{
  "init_std_o": 0.0,
  "lr_head": 0.00737,
  "decay_fraction": 0.706,
  "decay_shape": "linear"
}
MLP neurons of a small language model. Each row is named by its layer, matrix (up: input weights; down: output weights) and neuron, and shows model dimensions 144-271. Each number is 128 + 32 x the weight over its row's rms, rounded and kept within 0 to 255. Numbers have three digits each.
After each neuron's rows, "fires before" lists the tokens most often just after its 100 highest values on Wikipedia text that the model never trained on. A number after a token or word is its count.

L3.up156:166128065164114110159127133096129096133130072154165113176169191111081054088162165021182152095058120080152087181061101162154166128190167163143169128127099153166102128166124101151156128152144128140075126111113130127157188037164072153150120152209113151118085066131103130073131117094105094163150125124118124127142072076114054126136130198146179095120114141119064142148079134137051100165144
L3.down156:218145188138123129134157152177164134145131124159151127142129106190156125097135063116065122114154147140155101153118089112164139167119109140129108155066157154139099069153146130150165167116094145065177159154165139139146127141115136115101137117195107091135064167138128147101181130117108107102081153152111147148175153135104099146104096169155061112143164106093135151111093095123105143130180
fires before: ", " 22, ". " 13, "." 7, "==" 7, "/ " 6

L8.up807:082140199117164106083091178170203073095107126128165112153125121147141130127192163113095106120115121206150136095139115125081043117131137102115117124054014148174167098097184091139140125144115152143092081088124124093153162148123096125097133153104131119124136121104117159108123092125125117138140167122139150102146159128189111198175132091111130160123108139108104119146123135113063117108175
L8.down807:104177137121162149169130125098128122153104092102134201135119112174146081141149152078121092105191152129121166130108109148150137111164101095109117140104103134186074106179153138099073139109188147092097137158087109113096093053071174103086153126087171112126127075159156128109138147161091175131110160133157112126083154120141117167126132171118086139087202147120101134168127137143138169116152
fires before: "| " 51, ", " 4, ". " 4

L8.up1187:131106105131155156134120178170114083091115131099129140143148112099166104184162142098158095133161146211081122133119141078032170147135130090136103095116121114133127109139072097159093109159147094116154084120121094145125096114158101149158133060134129143159124098145174106157158164145161123148119142191120126114135149133116112135124143094119113150105112163128095102137147191138119134086156
L8.down1187:122159133118103159173073083130152157124132159165101160150125134093125192120207118123149142088182194106118139115093146143118098183120149092034068122098092194162115161117105176107155112164077116062138177125145177158103151158143158126068167107112097121173055081167109132145128138124133118101174071100134169147122150112178134071091075122133175131097160085154091107127113140101108092123122
fires before: "| " 49, "family " 4

L3.up1288:152133093133117147126113111185075098076151185103162088147090132132103140067124168149099153128155129120180098135115082123189105182168132129121127088134112162169144113130150131132122156120121117139126149139057189172094109104154080141110110141148141086111116104150096134167165166165104086127197117084143158116059128138138101158107175180084157108114067116108113107158086159153124138156190
L3.down1288:098162122111163115136161151159149142132102124129155168110119155136173115125059125030147166175154077119090176152088185192150078132118130109173179095103110095126119111105167148194112161142120100165091135100193164134091205136107144141138134082173163161139186131108147127117127120110107070098147153090113107136106110095095167142129160092086054125167089100093089199109105125094124119082191
fires before: "\n\n" 26, ", " 14, "\n" 12, "u " 6

L10.up560:090125119109103165112118150132118128133148132159156120112157129083184148123119117098178107115189179080133113230143133137105126134146125120103158145130195168150174132146167152114060140141134136145109087159115155144107128091115155142110070187122131081117166169112132106117147146116178091137128070126087096125173082095105164179087101192175212133208106075103133099139169106101130165143050
L10.down560:088135176142142133069111196127123115130107145126171134129090179170171167109118189082111076157124128164139126124074118140123122106128124094133147154138085143136072123111095123094154053150149165101107140139139149093153190135065125084212156132125148126151106169101102135178161118142168123078146139165126103145137097220036059172125093138066124141108096068177120174122104153096087103181147
fires before: "\n" 30, "s" 11, ". " 10, ", " 8

L3.up1438:084114142160105075145119132149138114123063085072160175136064097130119118118147130116141119162132096127113076164133139081102045118103141126137107154173088136161148162123100145182143060136159108149184139177054179117125158137138114157121119145146096095117105094139112125163113126077136136138109116180170101089119142091176163094171113135104144102122088137113178133113160131082136097150169
L3.down1438:183158131117147124140111189128082090148060157153132118156102171139118061119162109110169145125114110113128111178075201159137128121121167111129131091105128178164186109052113176125129136106150101136102105166117153093154096140094142169139165120171094063138165108127138137161089148087065131125088108120115088083150117137092162142191065132127161168078145081122140133162145130086121116106116
fires before: "The " 33, "In " 8, "He " 6, "After " 4

L10.up1070:123105124119186138031182159104132114092137170098115134166164095160161176100088174100174105095173092131114109155150145166098084202108127122103118128115080098139074091146113110144124108116103099138071126132163124103160158110095086120125131105133110140207133113131175170124107065112128137146129121107112160060122120066099125105110153132167102132180184142092146134216133112123173124099126
L10.down1070:114162139108131157109154111139128142132184167118134084166120174153127153125142107146121104092157119076109116128103135169120087164095152046155123134163104133126197161137210172102119141128118166136168082109114146110156192129133186127101118092104125088141126085086153145160090074150149110139163156153106147142138151138153149164167088112175160158128089079119142151089185165122106172107146
fires before: "of " 14, "are " 13, "were " 9, "in " 6, "and " 6, "was " 4

L10.up1335:103139159192148157080125139156087106141108094099096147150059082131144125050109124085141201135137154157100150143128137128108082154106152138137083167083140149090124068121101159158157116146119105130150118099148130150163134102186158111158172073168125148169060168159113107111080112119169098142112125135084112096120147116108064107132170167135183118137104151136083107123153123105132147119117
L10.down1335:076098114152147123128136143125097086107177118109150054186120055109127138114117128113109099074167104101106125157111158073152158109122142137128104133110136171158103172179102128134133150096134114102152137123153140174086151116076086140179113124161160147159080135150121134149112120096139131067071124092134151143094108078041158169135094098187136150087100092153159081105155106120090117185187
fires before: "- " 57, "===" 6, "In " 5

L8.up1015:098109123153108134104139118112090142115144147111180104142166141120129170148141145109131175108144149100164168162145103121115112133140177163137119120113153167148082147118073141112186147171136122161131092153091159126125126059177147156170150134079079132140164124186207149139147092133128120151144119122163124087115111095183136172124134142121080144136149087156118091150101140080166127075100
L8.down1015:101129146099120144157163101083059158120179118190100088110138102130180084206117114083128164133142165100186164172158185133106141143165158162166146111098141181160089164135142177099126122071099125108156139181072141127102138157082081093140081120128165152119125114092140158108101181147095125112150103114076130142126134121132166152163208184153093119136118137090058098155138133128097134082174
fires before: "| " 54, "|" 6

L10.up138:118112106086116138115074175141132186167114182129112083142158110088164148166145167087125099118097118122129144133099172137185129139139144144105159077095174192153084059065110140102124165158107169097135108186076128088145126185088057177163120176120101124126151114134169111164104094073137117189112067128101126151112153105113103145182100138158091117156126157116089121144142122128080136068116
L10.down138:116167147109126098124171092119116122096114142104184175136124121119057076129126197255105115175144093087138086100118184071093112114119076170152120187155166084087107118100105168125133131109125143115106133108162152125163130187111094161128114191164072095105094152124072137099075101127127190083138097157146090104161129104141159138111135130121102128143089096122198091118179156104058120130098
fires before: "| " 40, "|" 6, "(" 6

L8.up674:161108104164106123097135141134124131103166177232164149099145137122121055128160188075100150138120163102133113113092141187170092140140143105118111176139151159117099161140182175171096151119127179103173147085084110137192119112172119120095142144102106138117091139161090130106128135128154083140139159149127100156120149114142113128129123107170079131184095157137128092090121131085101180130115
L8.down674:146154113083170173156161132096107052106141104179116049156134116145117155129101105187109115104131170068135079114095138187046104096122192129111121169078170147167135151115135155137184179153098149128153105106122126135084140136095133133160074119133101125067132144092114071139131146144075155186093144097136119115127119103182154074112161090180137050119110110162170193145123104088092139202130
fires before: ", " 23, ". " 20, "the " 13, "." 5

L5.up1162:139081147167085114120145144168191125164134099108165130175147127115136102173139180093161111166161088151093159154147177159134054127156125112133173162142092110119169123108160127106158175137082106121092118133109072118124170123048076137186069152165050116121185053114136135101088162139156135093119118150153182093159135179113097115132061124156127164124121118129115166121126141101138169119198
L5.down1162:080173126090112102132141136166028155107158192175129104136140139096105124134083119093137143144206124076170074200115083156161147144158074122088104116145086091126098118094114137187125141090130113209147122124103134143075134104130120111143136115160156132058150165116159111182142096152167085135092138097138145132105038148114132077149154148093123125097127084131078106114113093117114120138131
fires before: "| " 22, "." 12, "'" 7, ") " 4, "% " 4, "–" 4

L3.up944:120148160115077134171101135147110079097125120140176174123040170132093079081125127169151097130118134150145151159155133138116154110121113118152108056143237134108169102075172150132129018126123130082147087140140127150106146142117119166126134122180090159150091090137120130161077140141159104105108152125119079149117084092126144154125103192133103051164148202074138056147101109139104140128130
L3.down944:138129076082114144165144079091108143134132087117169138119160136126116165108106106053096109163152174114163091141143175162124155153084151083096131024128144084117139140077107145243140153136134215127096114115129152169165073175096108185148089123196136088106177138126126151079121122156111142146129140149160085140105119145141195166153076114115107122138130035174121100162079103116092141148079
fires before: "0 " 15, "0" 12, "7" 8, "1 " 7, "3 " 7, "1" 7

L10.up146:159106124141064156150125062147144110118144185155223110166092160165142109109160112067130134103126139119165168167064112143107115140147112181120114167175185108142113132112108140173197158130079101119189114126099118174165110122123111118134126180073069143150156158155113101134143109127129134123166122115106157085107152139106143081166097102150141085139135118144098129052123123125114108135132
L10.down146:133168093157111124121168120096115131141092101139181113144153143142109074145129133142182110151047122174088140098160109098115098107119075126091104205166125102126171135171120107111144101085097116146137181106164145151132146185042198142130125099117079149187150140095143105160127101071104062182130117149121131073105100113100153104192138154110113071222114125113121141123126149116114121121163
fires before: ", " 32, ". " 13, ": " 8, "(" 5, ") " 5